Weights of a small transformer language model.
Training: a variant of Muon for these matrices, 5533 steps.
MLP neurons of a small language model. Each row is named by its layer, matrix (gate and up: input weights; down: output weights) and neuron, and shows model dimensions 48-239. Each number is 500 + 40 x the weight over its row's rms, rounded and kept within 0 to 999. Numbers have three digits each. A neuron's up and down rows have the sign that makes its largest values positive.
After each neuron's rows, "fires after" lists the tokens most often just before its 100 highest values on Wikipedia text that the model never trained on. A number after a token or word is its count.

L3.gate371:538438508506525487450477467488434477556433485547485483358480525522478498555505579475514442514527538536495509603487517525503516456469457491463499545464451519441591516487479432498507522512453532492466484566423476546476465484545520516487484526457447483440516498496447496500467548410508523420512505525458496474483465516459457494424530445466462570473516509512510482529557486553478429474521538427503487520435481507451458548534456543464563557549420423501515458590512491460536530545544523392456556492476446539501539514489523542528490493535459469478509494534459501521519471498532478536
L3.up371:537521511489502442499491484566477528510512518486524514490524471495526574461442493517511449473481521504521534547477449471467466442481521571443447545481477437469448525531493601495403504535481464490530501549556396478540471506455507497454437430494484572551520457556481582438546497547553549523492453490426482552555498506542462533567534547509523439492526501557589514588502582459481564481541479496465480473471436518509573496486543495524545498484419468549450481519549533467555503494555532604524510539532502466569554525492512476474552502494556519470504484530470503472507498540543588530
L3.down371:474474476518520489437495513474521500557449478516492499470456530553512474593511455437525500486522513573474483536506549539586465473512505412550566529496536459465535544492495431513508534464468539527391480519454491519492512457549512496494465535509475434479480522477552458512436530417493483488486527507491488552442476480452459493493496473491524512524516496480487501502538468569513408504444530420519551478541547481447452502543426526520509543568535499451572455479503499516489533565489463441435482453494476530430440431511511540517524499468534422562545530503410582530524457500450520496
fires after: " comp" 25, " sp" 9, "-" 8, " f" 8, " st" 6

L6.gate234:436458491558517536561396479441498510529441492519437397463588497480499577542494488494514520516488456563524538435523472492457523500457565561566488539434531506421521493504532513493483500446528469520516460457448478456526604517572518461459476460554519512516486547542460457555509485490541466550510517563559475415526536441460519527485463453581442485491498535505404475521487518490496510580477476503518450549508483567485552480568481450492482472544494481514464510484485474531482469548500465511484515459516508493466465563450424524503537526505489437554501497521516529518528496499510493545
L6.up234:497495528510571476465531491485541502542425530591460442538410499530481483539533485542468510501425446504467534497523398488508487457539527531443510534549491403472539502481500523584513491538558475498495520513539504561477532448511558461517530432523466550502461603439468508515541417516515522545420469471477470529460500544491507477456560464495546448529433519542459504557473472559478448496489522529536458551511470505556514512508465446517450458551546521505527450496559556455558510538523427511478543528542538425568455488576486479562533521457509481390484497494462476483478497467550558541
L6.down234:467511470553492580482506605439434489470577456508591562544525505487542538470465486470468510519566514429468494464480535560494547445479457465462469498486496571501525493576523483440532433525493486415505509476501512589607506497503521494417471524486516468450511462474487428414447507503471480492526467514462496509495535526494576520457517506514488559559506570473538491472495504523445563511515425512438527537497474557423499522438514516474500409470474480513518522510461461507463513494434511472485528498474574437510467499520552610503485486451523490438595533556448581511509499484497501486
fires after: "\n" 41, " \"" 20, "-" 16, "d" 6

L3.gate23:504436460510532493467486436495450504496456495518530570500525533538481533484480460468453491504510585540516414532434469501466453447534501455490528500506498473541475500543524510507526486500480520474470547546519492546524484547491513536469549544433492528483490527500527472518558432500458493574532405532554471512522479517434500520457545517432510520436562468603490535620542515514542471494542526514516535433491478510447433499422534520520468455497473476513486523397449455510416433480479416515473521590467395453545551542526494493452492525571460433477561532496479483491535500530600527492
L3.up23:510485478514448497464482522528559475481487398506489495467481428408529575486529482486497461557464479497545499517481568456442447459517523490450497455385502513439445462440439477470541548487477546566496489462470567416481533624494469543551523497410489496492466536550465542435508505478435521504479517508507455535536505509547529487492457532526526482500499515509562476506489503502461559439458428488494528546505565502593501535362528506491505503535395503450480477502471481496510545570495519547492454489587497504562532579473526512508553509548545467544532547481490465489468462527507485579
L3.down23:518505486510500503464527456569458552487466502457528502449484531517505517518485482467521571512564426434546477449549467529462574541482510483561497461492514491502545577532460463563411502490577497523478497486484439543439495474484481497438512525577462493516499469520478470537528460452503482459499503468553496433458537460456464457524574487476526496566431519508479550509501472502492498567511449534527483478482413521521526525492445448503479472450598482531476561504546468494475495508574545496566529589467462522418473511497502505567474451524500497472532519524544495392555554506459471460
fires after: " " 25, " p" 11, "it" 7, "P" 7, "et" 5, " a" 5

L2.gate418:476522464575460531543476494439560463440535503459576520512532488580490536518481544482436493499403487497477540471538487454498561509506409464542513520459519536538506490524520499507521451544536410522597376486430532489513500527513517515482442488572533516440465498552453500580444484477531498455447525484483520511494473509481508530505500488522490480493552443506484482528495471507460429484524550515538514503433517521578438459399528508534523461467462505565534613606488456471436445556535491445503561502531483517500514463517503468473456524460508488430459521534541455494552466471416463537
L2.up418:516482532474432472516448523480506575525492525458476448542512509542435497522555482508546460538458478527462548512565504526429521457518509429557451484474534545478498484519499475500463526453520425533562472486484515587452489587564468519564453574557566546501524506477528486493446461481498502577467533577481434446509463508521510493530464468504472474455549465472535497532432516563524460546466565471602514507459578473471482495520532503607487461525486470373532428540485465519497507451539544506451506485597485464459453520559479542526503458474533507495401471491496499523492533468548472490
L2.down418:539507529433526482494487476460473506515523518543470512485481488454600492497501500515440494518517569495442452521492470456534554530499540480415546511511470498501532493552430506495480516440474626475528527535474460463555594507526516488517473492506412478487446466552495524439546534511535485470507499463485503468502509508479618508498454491506507479509480487519519493358576463570493500453507477497471490499512538409542532514508434515459483556476461525528457506439504551486495453492480467455608505443437510497572448514434513509488520523482499472473614520442507462445482458527434500506
fires after: "w" 17, " W" 16, "ur" 12, " Gold" 8, "l" 5, "W" 5

L2.gate337:515513480533485443479530501469528402519474495552578631539549520411566456550486564458475486453532502450510446549464469457416526465510473489529435490445518476472505495568500483461523489437474561422551496465464465483431494490465497565462441497524477483554529519504499520414460480506523581466506518487501492506573570499501450464559572562516458571528531461518530520500420501461466451486485486511505492505525479482538533494497477525512492482522498492508513563437567558534536557563583488543445447546500470548511527452515477537508469511466419490454485539554449449541439531520518471499
L2.up337:501559524513548438415477502503539527555561499466538538541516505485423523481495536491522495500500543470518471477506502456433536508378569524564417454556474538484435525550452534478475511391477498459545458401570522496443506488535453570496490486485536459479501442559518484536570506552506465538506511437517515550528558501498532507501538448546502533521469485492499467488436496575480441477476484381466491464497481493483419456494469463527430529519545489488474496489527522532457525451578499474520524539490411479560499519464489520569478470447515407451497465466447507479489554530404504534
L2.down337:439450509445525437474525446496489519541488499507497389502468550543480528452528494498517496483420498483555501469576512461447493477536467471479578514448489576489546479494444566485517454529505507521540548520529526455515528489526450481429554502441497503428447496466485507450567515529456461510433483541526459571433458502452533495465435482510581458502574513579487496463555436449544500477496527543466442566440459533511492497542454435489521515491509420541495550567480475485466510528533525538559483490521536508508499508483538516487561463623475500504468516458518537549489494478586515483
fires after: " " 46, "-" 11, " p" 9, " (" 8, "vision" 4

L4.gate474:466503506451494358505514512440503399429555556468555519514493503537540509479416534510501497502496524475493522467445509531504521419439489576483470507443480423510440494506522511410514451413534531542458521440520441474523478518483513497519465513513538463426501480469531523517558519477505451523520420538556476513498555498495461477472570495498484482543515488528450464524440494593533519449552414517508543460509502527518459460438508555448440475534531523515455512455461556527433470537546512550515478510508514542506522403494445531436447472496579431450470464539436509537507546494493485496
L4.up474:519481481471509487508576488445543479389549496476561473505461501503501480538429521458523502451563502516548487482459521523447628535436565504474459521472513512612409545529567487470529517489516540516493470513475496534472519500513548462533499556500571489446461487523525470521585491568489484589521491505467485498492530518565524567488495543441471482489459546546440505546503465537552577523548426525452543531493515478467500531525508493421500511463593467521487508501484551503498495505516449407526521469546488512542569461551485485502520510457502470414449423539403524525516533532553501457
L4.down474:525509458519541545579489440448501554477505583495483550524463498489540495486504517500577511497487491489487504489520498506498494502559535544448520538500430506504521497522526498551485531539458494477450477482547453474566504478491502475459512415479481499584495527455443474494457519482501535534462483534405500540547513521461445452577419448506535522432448445463548463436551484466437479477503496478492503489527459566452541493476460485555564504515551457481485596524496520477528579477461491486513488569438488573534483552430559483576532539491487568504526539459588543447472470502498427474
fires after: " " 62, " (" 6, "-" 6, " Z" 4

L2.gate141:503618484498538464516454432496451524561420505536492507451481559533521537521571520464476517448474533576385557506524458478478550524435549526465481568481495438539558469463477490484459518563518517545505511522459486475499541540570443521561465509459514562500511497530475480553432447545468503547582510515495505467462526458518516494516522510537463529525462562477542536447500500441525487500512462495481517511470507523486496504490542472503475520474451437488535565448477473510505504510445542393470513505531474441567495490519408517553526509493560501425552527479470474549409551501526565404
L2.up141:538582523485540506492462442464502517500450529531475491405436523481558516526545402544477485481507506441482529559484434463483528574465563546484497572462447461463547506492481510504433466455579489511519463508516501444504497497576431565524467494508481544478520470507464479497436452563448519487564500588455401491544446504545453482487501480490494532547448437464516560481477517405574494538534486514474497524461570524478488490510554435532468568460563481486520513512490513505529498488479556422455531509518501530560511500433438530452561528472589477434442563412508515549438480467514541430
L2.down141:534413484452416483496539545466489476487574496466461489520505477479473519500503560542470592541498508426615484463485469458459449450456455447545551449534492574476491481482514541453499501513534476468507450516469536484475500496443545482407487492496480419434467542480573479491537581496586449511396469423485489542478455475488509502515479470500481495538520460539484447582530517546412494526478527505490472483501454453514475504475488519484495515515512531574481482448496496441474478494570430545499495500467499536479479438499520552463479493549476438542523413543513504419559464516491506556
fires after: "\n" 100

L3.gate467:557520465482534476564548515525515502534511518516490511510521542400495459563486525525530465530516516492528449496501475531520491480514629563517539433535394427408492504517533462493501468480521506525497549508534435469537537512487518474427570470496476507471535517541519568574512465499502477421504498490545565521508518495505481412564503515507514507465608445484513547490554463432498488482535459564558531485468478484499530434498540494541512519518507504471501452470428573431444606553414470537455490522536538562512495461471522466452541463540470570513492530493485504459510517505512514525
L3.up467:443462522441521509487432469521490456538441473476539511498517480529461477524432471581503457490537506518531526441551456468534469575501499464538475441591563470485460528517467499515443507526550507474580479476438547528497524512520479498519455536501522430511426454433500527577487557417519501447466480416483527455557481544504547534467491536514520451495509505495429488483504515468472477481512504515488537504588486558523475514496565483499471537510543472475456484524518555496436447527526517477463465548436469544564497511511465468513558536474501487502467456426523534469503474458428485491
L3.down467:477527493482436499460507480460500534461503488505514491546524462617561503481508545484494507533485510500461505416534518489476526415525471515474482552478481512586485477557570564526478520520509506501533484540465516510480524495569523486447466520463457502442510464520491514491497431510516539516460462508499530549530480545477444550591543596506478537515437549497504500436509461542445529565513529459459430515432457546452511487481488491517472478434508505500472528460490443580529495444541451532560527425425394448516457591480476456472469463537520509506516518582523580554446456550535503524
fires after: " E" 16, " Ca" 14, " De" 13, " ca" 10, " In" 7

L4.gate447:474449518473516443512517475539472562457538513491478538521565490428513499464476558501513547513485500510408520511549469529450524557499456507538534440491488527515462486525518426485525477529517552444508462500515502533531563480485456510526476507472563531509508550519460430474459544475462537481445547499482460481532587452518490505501556496543515496514521579475486513498429492442518517485509441469465514477486515550507514448472530487448494494523552493516466437494556473411551480503546517480516448438489455559498479484516505529455543511524471447545466553489426545561489536568428574480
L4.up447:488491519515520487437483501526475495489539503538518454568505607483464488509486546542511490492533503459573513561481518497472518472542458450481483497411493457467468509465528501536543524451502553546513449428524486440586539495472448540480612495479569485466455556535510410519503475487563456531515445503542537479487501478507537455461446537503470600566507549502494432549550462540434475496522507468467571533513457503456556456458494496503494471438549491611419532501549542498477537506477485469502496533442494493540477531537484530505468445626579510515506532527456501505578561532587496469
L4.down447:499570509468497548516539479474482445487489509548538481397450488501525452534573546482550528520500443557489516460492478469466482500559500499418458536509499579517478434493549518529536557519452474494538540501498490514498475481494496517547535471512529489565474487406517450586476498416495450476472515479419464428462475494448522484570517517480608457546498536532549514528481481494532547522551556546552484513517536518444494552515541503525565475493486524431541485537445477477511494451477509446445531489504489554544503528487456517486513543493504515589466460591506454481526519502480477530
fires after: " " 44, " C" 12, "-" 10, " c" 10, " 6" 4, " (" 4

L10.gate29:560529467502573537562517488523614580514457519467449516518478558497510523492551564467551467443480568506454450532493520463561525529542480525530485461528480551539415458467456484507515486464595461522503455460515497558505516527505557498521512504456523460476486454513465502466580442542470435547440491504485515533461507494485480507504500570479460520550476437508425500547465444454514483434533463459518555468544534464460518547467476540509547513468449574532485498500493492535484513476487471533462561512545522515438482581493436614473489564585479512507556537605502512453518609466528510543
L10.up29:505568514453455538537495507477453470544540467507521515508470571449514526507447565535541516516421451502485456493552535563538524515510476539492429563510502465390435507494513545500464515590441462488502510466475534535507544518444475550466481452563498560522470502485530543483538443478465512521482518593479561541523502477528541526519481513573410522481472551447527411478584499472458522516428524470477577528580529542541504549532475487525548477466476416504455475511476523501454588477563475566511562479543496512434504526468492586446565524465483473473483535506488509558503598515452546498
L10.down29:549486520501524569455514482456504522516605509466459480433558503520493556461481599515553453539520450496481502424487493434527504521498501541460473506461418577503498419473507538528454510481492445491444500525529473435505535480522491516512524538471447482502443447511512495568567577493455481492494490534500509413429533436460433525558563472561551452494482574536523517533494503473485558515533542480513447483506471464438499568495501516458554447460497505490467510485515517413483532510494489538490465559552564487455462445509468532520480452441551461453505504456558432538493459531461486449
fires after: " |" 38, ":" 13, "," 8, "-" 7, " (" 5, "th" 5

L2.gate356:495446520514522604474476481430552463462523457410499489462497455512532454495533524489542491504500530432522506505457457481507452507505476523509527484569474450479530503545519513477529458516463526576577533486506556424508522530493526470499523552446554538475532475571483535552505545501435487530494545541524485465474553530506497474450417519510519509538472450529477470519538468466508549555487449469634479494367586486449426539560534466586520493530520507490510522488571448470473424513532433530510585444540540422551554547467474523464511510472543461514517558479489559564537505533523436511
L2.up356:431525494522469512475460427555517534491493519510533434492567517487519489501547484546495501453500527537469542543483524493477454468466507441573437547531497483447468590502520516593452458561449565471482556530553520500524573505516476592562512501549497487517504504527537500487575512376501541501550548513530498607477560508465418431445494469544502539571446516530492511514503537480498548509551489548521471512537438520544526472442536523526483557502515502572540479454476545505384492484435487473452464468554505546489490471580527482492466446505545495501493501521476452452431518466493546486
L2.down356:572462540457491490520492465452505461476476499494472519470454513554496487506541569484526479526556489525516499444443476472511525446526502558453503460524513480557534462476502480501562486447526426528521474461529486445463465515505517420441543481468526528436508520497517449575432533516557453470453438449429481437470439543550560525544530467481554480575496477495492491464544467581523480502423555447570584521474520540478437510510531519533546447525513558413428555542567540511597495485518477548542498479429493493532477555432492567501487488409521531554453529481527545524497550545509468542
fires after: "\n" 49, " (19" 10, " pro" 7, " 19" 6, "ur" 6

L3.gate415:511459547484511472495454440504454477422467521539491409567424584496530597504500431523468523482511466506483474506499457502479495459458506514531510472497550520510466512547479510516512490496472498491473522473498487495434501457472433534534508546436466502467514528594438567516472518554568523541548538495457590440433466510550522468583511506456486457437518477430554449525525501514534567456518473486518435499511427538492428491526531440494505428573484472462439559504458495451448460582510498572469528500511526475507518526494570505519532498518547516474484516524491478454454498492524505370
L3.up415:507480470497472535521544486444414492507431538511441389508556492575502467403545485479446603450471565513521468503529487462398528551539493521473430536510539487493516458525512502488551446472430477546520541624479508494483460512467503454418497519436561542482460451462547511502458535449549523586569518465522388489498449517454518510485522493476531480557516537482506507571517507460488513516493486494477514466496392508483543438552473485496593437526526462429390518515520519446500489577498486480487571550495464481446500475462508534558493554505503539523546596517468496456496428501496509460
L3.down415:505497525463508504518392484556551540521526485527495607429483445432501468552490507547515466502544444544481545466440555467541409516469523509506551372531516478541507557452515481456445475498514448480530434480563511504553529515537491527547464474483490487542459511514403506539543461521430467470455430548503547539467508505544524549465497501489428539500502499496440501523481445544465447532477484475483585464514610534488445517472533434518441551522509590526553507505478473535467505389508524458494474515533492534526460487518476442429445485513554462497461454468500513514507573511480493551
fires after: " " 30, "\n" 25, ")" 4

L3.gate442:597546482501503493501533504455534583510506518471507515530501532487483435512548663488516478492518425523463492501445480487526465504504525579518513531527471466448464618501523490425441446518420486502492493459518555444471474518482493498466486532599509521496542485524499502508578481561591552513425521471486595564451495415505515546528529511453481443525488568473522468481539466443466496505547499440464498459475500464537568496513475477474445491460503441472468563479475519518516521523580507448521425550462415602530522494430497542461545480533496437492482459532501540527456476514503514465
L3.up442:608484544535523420556458491543518438513514569472488462553496501507440446493475585504501480473538477438550426491491454528505452553492511524467523414531442494476539529501498529484461467531526503491435512435538497453541499490478586439442519517471522574556552518456541510499547494511568499590498516533503531492508522482505451522525509492599511413569459622464529516505518501478450505494462545492395545474452538530497436472482433513470506485516529498468490445449622527535527547457497474548501502534493457477523521519522435540550518530551463448509509496498509536541553441530481435511
L3.down442:500490467484467430492492479476569463356446438533464477482473423469565514550506473468493551525479483533436538580544550467529522472545576432561529430518564494557474468440433542508486530508527499430539488500503489435508553521534395526477574555486464538506482484453527495537469541516466431515459521496520460513469463539474485565429388480460542475500463498486429507537582580487570496490530473475564453498511523459573460546562548465511527499553536527462538419514476487474505538504515573536495520452475525546487486467485443526416462473512488515475405521453492469512538524555499510489
fires after: "-" 19, "|" 12, " " 10, "ta" 10, "p" 6, "op" 4

L3.gate302:516486462515407551497507488492485513561415487530507573505477525529533406445461498502493561461451526441464494549425528488525459550494498491507469493507540460460517529440517460493521482538514448460521536518495484446503463495432497475508480501494499415550530463506474478468532505517451534536561430557461465549499552541450405516540481448557492389561486531489492430565462532520550484547468605477524537530523469525442505509458498517531519430510522539541526518478511556477483445539542467517581440485520487440508535493494443528437535507562515497517535513514552419539490498476427495459
L3.up302:485489451490606605461522449494492571512494557488515486470456493501506502503522499499541537495483523477432431433492537474484476479500436511548552482542537539457529470446511487502502471501592453525564482465551473498501467476583505470514472486466441481523443533521563553513513488507455537467560505492549546556461394414520465439531508434507619498594461568473466501483457525476555505554496562492446528474472450546469487479432562536514525493466456479494476510508451528454506481569506467547490549514486436440559474543487495547444473536531537609478482550466486535564516461451480451531
L3.down302:478484513517472448522574550485529443530474487480546515548460498515522465430461483557545493537614548571460494519490450488541520536522517524433513530504531491499494637461559506431469515503437482480489509540558467433535467592409568582476472513476539520456517527502509403541520530514526424466482595595522423512536548507492501538447523529490519372516442545527518468481496491524532419500502556489563542477532457529498559554508461490494513452473474467555488481492494521507515421544493498426514492426525494496444500467520534505512501544512465475439500469506442507454500534486472436506
fires after: "\n" 100

L2.gate493:516501465455452491485530470533476529514521538494482540508551456431486637479365480478448526492455491573485516491502470547485485517522460511408550474559475577441478488580528510463581481478509497491547486548566527412458527563450503522482490520521541523582459530469433510525535437520472524475491496509502408492566492523480493513511476538402497505453571487474506503484451500477444498471496396482528481520507564513529504560553525488431500547501461497495552562514483491484467549504510451451526484475449463475472476483428495465531576542532535575580444470461501448522436445531490527504
L2.up493:491547492533454532536461443464537556503528384546525531540414412543485461451451528610532475598485531499453485537441492469489478537500475516529506574507542455507449451492541572494471521501490463558448517538559485455505523541489503547469557509542467484480527510462495484450423422508529506536493488535548470539550493506583453509464518510487491440548448568522470523462490435549446532501464444481497465454457582520461523526566474481502471510485458493468504556475419518457435503530457516545513478478489455490489580533369541452513548550508445473548508501470491464495515445467522520543
L2.down493:523453510488547504459513512448444434537431597511486464494535593533567383545500498482477486512564509481542466548495435521494593495481508503549526484447446475458595545539477500502431498485540541543543489485441497477521488465529474509495407478511531524544524508515417506494578526430449509512484504490456526553520537475530560522465481485469584502440480433567555550547544447487477498536510531517443542510564430471530460538497523444540537465559510534567577516492529522537498536502524461519461497522489519467460463457509456479491444459530547488467579518453551481472548554505516498476
fires after: " p" 19, " Pla" 12, " Pe" 10, "P" 9, " co" 8, "vel" 5

L3.gate39:499386492512500491480439512432488520439548472510544498467554420581489503539547547513484503527448525471502524524497491462445523489487508508492527523502482380615502508519523499481536416522587495519451497503515470504559487465511482517510499468555453548603521535573535527542457481437508488516564544520416498523478523504485438484499479461553546527517473485569459533486500541451455480501498544499480509522540387544588508551446452487423497522459489491516500476508470545468561535511565530485518523569464439549480483477487493523544455526446491423421514506472510491509499479513453568496
L3.up39:490533577458498439482470482481498592467543422496496519429484573530498502468472510500566537456443476523455486555554457508440532601520446456487440511463549529582478476505438483524467421543504514445459496482528525564515475482466470435524470485504447469559543404474469506500575480478512515502496518438473529440486547469556558445487476488431537454440546475473470523518484538463532526564473529481550501526478460485515465490622458542469493493526503493536463510517481456437471587518481519489426522499543477420435484434414510562546525473461495524538487548572471495500495492442511520514
L3.down39:474488499527533514464617480537542358500451546452536574504509466411524511499477460481488473490526504472520446492481525494515467505462489544532570605549439488536514555511453540478533538486554411507490468482449513477497489569531534475481520514501489492490446544490483497485463588495452499451509576530501542603568498500475505582544418518545485531562514525546517444411505421534497499442531462504458556501483543467472551473441498457489544479494521453527491534447602600547490451454504547454489505532533518500539456565571505509476521531516509468477516490484494521495507510577561489524
fires after: "F" 30, "s" 18, " 0" 10, "W" 8, "th" 7, " W" 5

L6.gate264:508573412516484490467410512530523539455549448495539462506497537464457460483509442502473583500557537424571507528495491527553540567561399501512493552466494506603465537513512448459475495554537547462496453456470595477505445526481510473555553489477534572447452473466505450462536508522491494562508530554511533502443505443480545512500378463478515466459465506518525494532523547463518542467508460482501474471461508513479542476542466470476557518577535512497510490494548410499508517477538414545392471509521483481542546514477514527512533533523459534518479525483541463481504408459550477552
L6.up264:450471511516525543528484504451481439479496550497555494465470502395493477508475454457542500574511512481485538480543485562477453508568472508422449500466450571482481503467468526529511528483529418536547490460497437514479446455555461546547594495474487561476494464476538508599521467572524466433497499517497534526534417516506528449551492565429434462512522425500578523465477551525551531523488433488498459499453508510550489505539458587521476557511489476416475411525515437431468522430471490590398541490500513500484471474497557463547587485512495469498471489530473496579535486476450462457
L6.down264:496512503463536540468544504528490526493485506409479511522539552477577622536496554542529485489456534585457475544532476443522523496445534474451514421468486455506515469491487486573454466519506535454526473547492493509544537402424513485485472478478444460515471549538517517443539492468522504478497543505470442526475565486504475452576486409546529582548452487481475512497530485490493473467477605473527497531506521480505469461550455381579479527466449490558481497454524582482568478554488501453513446546521418485469430493475506516542437562520570559448542525518518441466495501557555532547
fires after: "che" 17, "il" 14, "la" 10, "ri" 8, "," 4, " wh" 4

L4.gate425:511546463448490501500527448467514570426485485532536491535506550541507508497575498457538532543462534533511467497495487508460476518409474446491508538451578486470515549515476473545584523464487463487508478546498472471534535538447504432498490446473474532496494524483547529421501576454509488531503465518468449497492502483492527471446486525540500541566509504487464487432500430539494467466536495424524540524514518492495553440541442486462578460593479468462543512519484548452532482489477498570492485481411523487558497464513542565572529519507565559467641492552446555542452499520467470485
L4.up425:504456483490553471476533466537434494481539548587524428502447508532456560422504533496527519475468461482441469500552488553496483575393539494488482483509463466510539493523420442529484418479456464462478504459507492478529507514498547478529502406429443495513500496513440524418516540432457505487459483551509506571507432438464477425452515538542530496435478528477437539450543444605579515449489464503464472438518446500525550438557519488452568446459474408542523514523463481444501508524496487499482500523469524533473458527540500533486494524476480530535569456517388539498461484467426516480
L4.down425:467501559485545501544437548451510452484524449560517506521493476493555415517482490523521493493490513451488582453514490461503384444481524512523511496537486472491531475433500500503487502454549506534445469426507566467469471540562547476538441499436454554468511459424530490490495416533517452517545416524489505464458501477513515454521424543492554473495487537502496505531464501554576479407503493529564503524533516456505519560548464532489511501545473518519561472400495521499453541513534518493452505477492529586432454479503528447467465520518483462500527517454387567462438472497497490477
fires after: " " 51, " comp" 12, "s" 11, " |" 5, "-" 4

L6.gate6:479549564501536536543539465454461547427463535441470448478462479508518540541503551540431507535529559459575474455485530523529530547451407494553605440500559467518447501544530573566565485472468531480477452473493552448519508514457479424490555588448527544506548442489501483454506527497474569450501527503488520479513475545538520475553550500462499483444514482555487552502519575490509493482491511547453503482447492468485489471484460437494514569548473419479527519515514425532538531497559451532547446545589505482497567470507505499488480498492514508494506469460510468501489572474480493393
L6.up6:493508468445533489503542500493455481527454546455503442597493495511474540500431502504463491591420559482475473542514544568489504535466427594385498539494465473490505456489587494509497487497421576450499520539435588506537492588564516511471574525530513485513496456555569507511581507477442452500568497526557491394483534507504486533555456499489461539511441515479508505589496478546523491499524528545513514569519518524540425448481420497465502500492522564484429444482505471551482629504512526551501517473495405454487528525442469465501525481554535503527507519473491542413521501561498485489
L6.down6:487528517512461501548546540587571523493523484521456436508577490556519459507469504458500419502619492490519435492516434482500465498527519547452492521501469465524477463491511555527449614498488467456523469524565496531479462556476544581496457475548510509454508576469516510534516506519561513517524492506549499484497585442475509521461452524451584565467519450473482475472504473412481540525487513544465475503487533492467508618488458543541494513549495488487492533480506505535505411470519508428511511517500566467495502512609506565470490517473469556499521499517494498518408461453482456542
fires after: " join" 21, "st" 11, "lo" 10, "l" 7, "o" 5, " De" 5

L2.gate389:538476527565452417447481508555504511489520541484552496472585478547519518537477531507523515478492487463491531497455494401486425484489561508481504534500481479487550440478495485500490575492424464387460487470449536507404500479486536467393510461515517464504486482407497498460527534585483474571488423471532461495585510525515442500497510470518504502548479557399522525543449532541591493499467480469470474513511490499460487534518550456473457470480465419485574485484420472542456499535508476521462549611455449403473549459505514506444550460520574457504513515493464514496561518447489532518
L2.up389:580541490517472472553518477487518512572544490555533517458486507472473538429433534527438540458552451482481525558506503515523506453526474497525574531513516546540461531556503544441479551489444481542512464467444448492517535467491541498470485469599431522527575394448500542536546446520537501485477495514555500501513461486422466451509527573567504515546492516503468543495536523515514482506493453487490450504523503432437470511515477501503619422600489517426538522507534593503559552518465512435501476546489477488495503471545496468513487459447401509496540486563436566508510562487420487507
L2.down389:464535450510534489467598482520462519434459483485477548566525499508543501510534525495546549520452564525511532456541524460447484519528464493442465454490518473472515441458476469519504454518498554388466540475535580525480518534497440441490476495453537540524434544506522528403471616527462545511434480486469530523537486513553484524591421467463520459487507494495508529480488478531515552447453512555482500522436421508544461511462546443490375537428515495482483496469499421475441459496515505565493494549490475508483475506480534536515488491570591474544486540457510448491470479515523530471
fires after: " " 22, " S" 20, "-" 10, "s" 9, "\\" 7, " (" 5

L2.gate333:507525510514501593509510476462483437522455508510451486539546487427424483433489498554422550515521520435502479430557494438508484533435531491523520479494514470452472464508511462489509468466560443521486492504448516506487521585512556506493464524453571577499514436517549402494496477499476483433467459519488536467531525517510468459529423459488528573535510552473542440538526515446488512533440575533491457599433490554527512526486528555547449482477527577432507456512501433520488508566620460399485490549558541440516469567467470454483485541554545501582535497446499541574496518520465503525
L2.up333:467561466473459510510433522501504542505501499462488522529488460531476437534486486537580492532518438515476504469510512449447530548491514514536368523526548507472528479498531421508443500517509486460532493484566483518498531486541510554523456489536540508562419504607496511484526457511463559443523449464493454608554538575583486535500528452449554458500479532515534529458509480490486490494492528522473530507507476450472472499524493471505525453569513526532542501497468502509488534438439460399528509409489490565550500530476522502525534505509474531479464598426424502494471460438499513528
L2.down333:578454499515458494432616508510434493552512511527522540435521517487559493440512512492425538456506501454532461475501491523600480498457512464472583487468471514476466553458485528502555478481551475513427518498474513474460515486457510500464520527456520476412549552401484447505480523474552429541430503583462477438435476464447545473491487471536474511541532472518561492573457528546515479532503502490483485494479510505519562515477560525543530530509499468446495515486535541453474464496555483551504556470495586437487456494533517568445502495522513476463545444512526525550501509535462458497
fires after: "\n" 100

L4.gate79:492548466466468454496476526524483537505491556494523460585487456536487473474511617452427480461505529539534531492497570471468480515504564574571473499479445456498492480474482517500517486469557484545479508478482572540524458544540446497567533463512516484448550486536584468510462410457535501505491519561448542453544545546564517529504488469510486463554490502498497429505494435533505495537447458521519514494496568532448473504523535539439466441497495481489493572532509484514455474498484572566503457547458489481473493494513480479486512514536516568551463449502445500436504579563440525589
L4.up79:477582476494476486577517446514449541484498558539490450526498424542481489417513584521480472466535541411511530464512524511508497526468534520508441551510525493528557585514467484557508524526500485474504523589577499492545479533464529525494438566503515503481512514474574511473514440501518473484523523487517513490521522450517482539494482573516452458516543520511532496514478517508482553434449497528496513500473545485419450440427519496426479538457565524479522494460447515473472456491450560455536486509508442411492537532489511447573496524483512457513433454497458423508437476523485411536
L4.down79:489454568458450472459524517483465502564489495543496617450481452446464528392411428526525501513582494545507515491508466458523445512443509466505523462460500544481452462423523584482502513512495504480476516481524459448504490516571541483518408510407443476500510462502451503508477479449458587546549467504539520532488466526426532476422526472455479525552528510472465559427532549548544512536509507487519462365473515551530555472460531484567463426497470564488492482446507458582476469510526567468517539485514526498472563502542509463440534475466477473513479505566450493556554512485517427527
fires after: " " 22, "p" 14, "." 13, ")" 6, " Year" 5, " 1" 4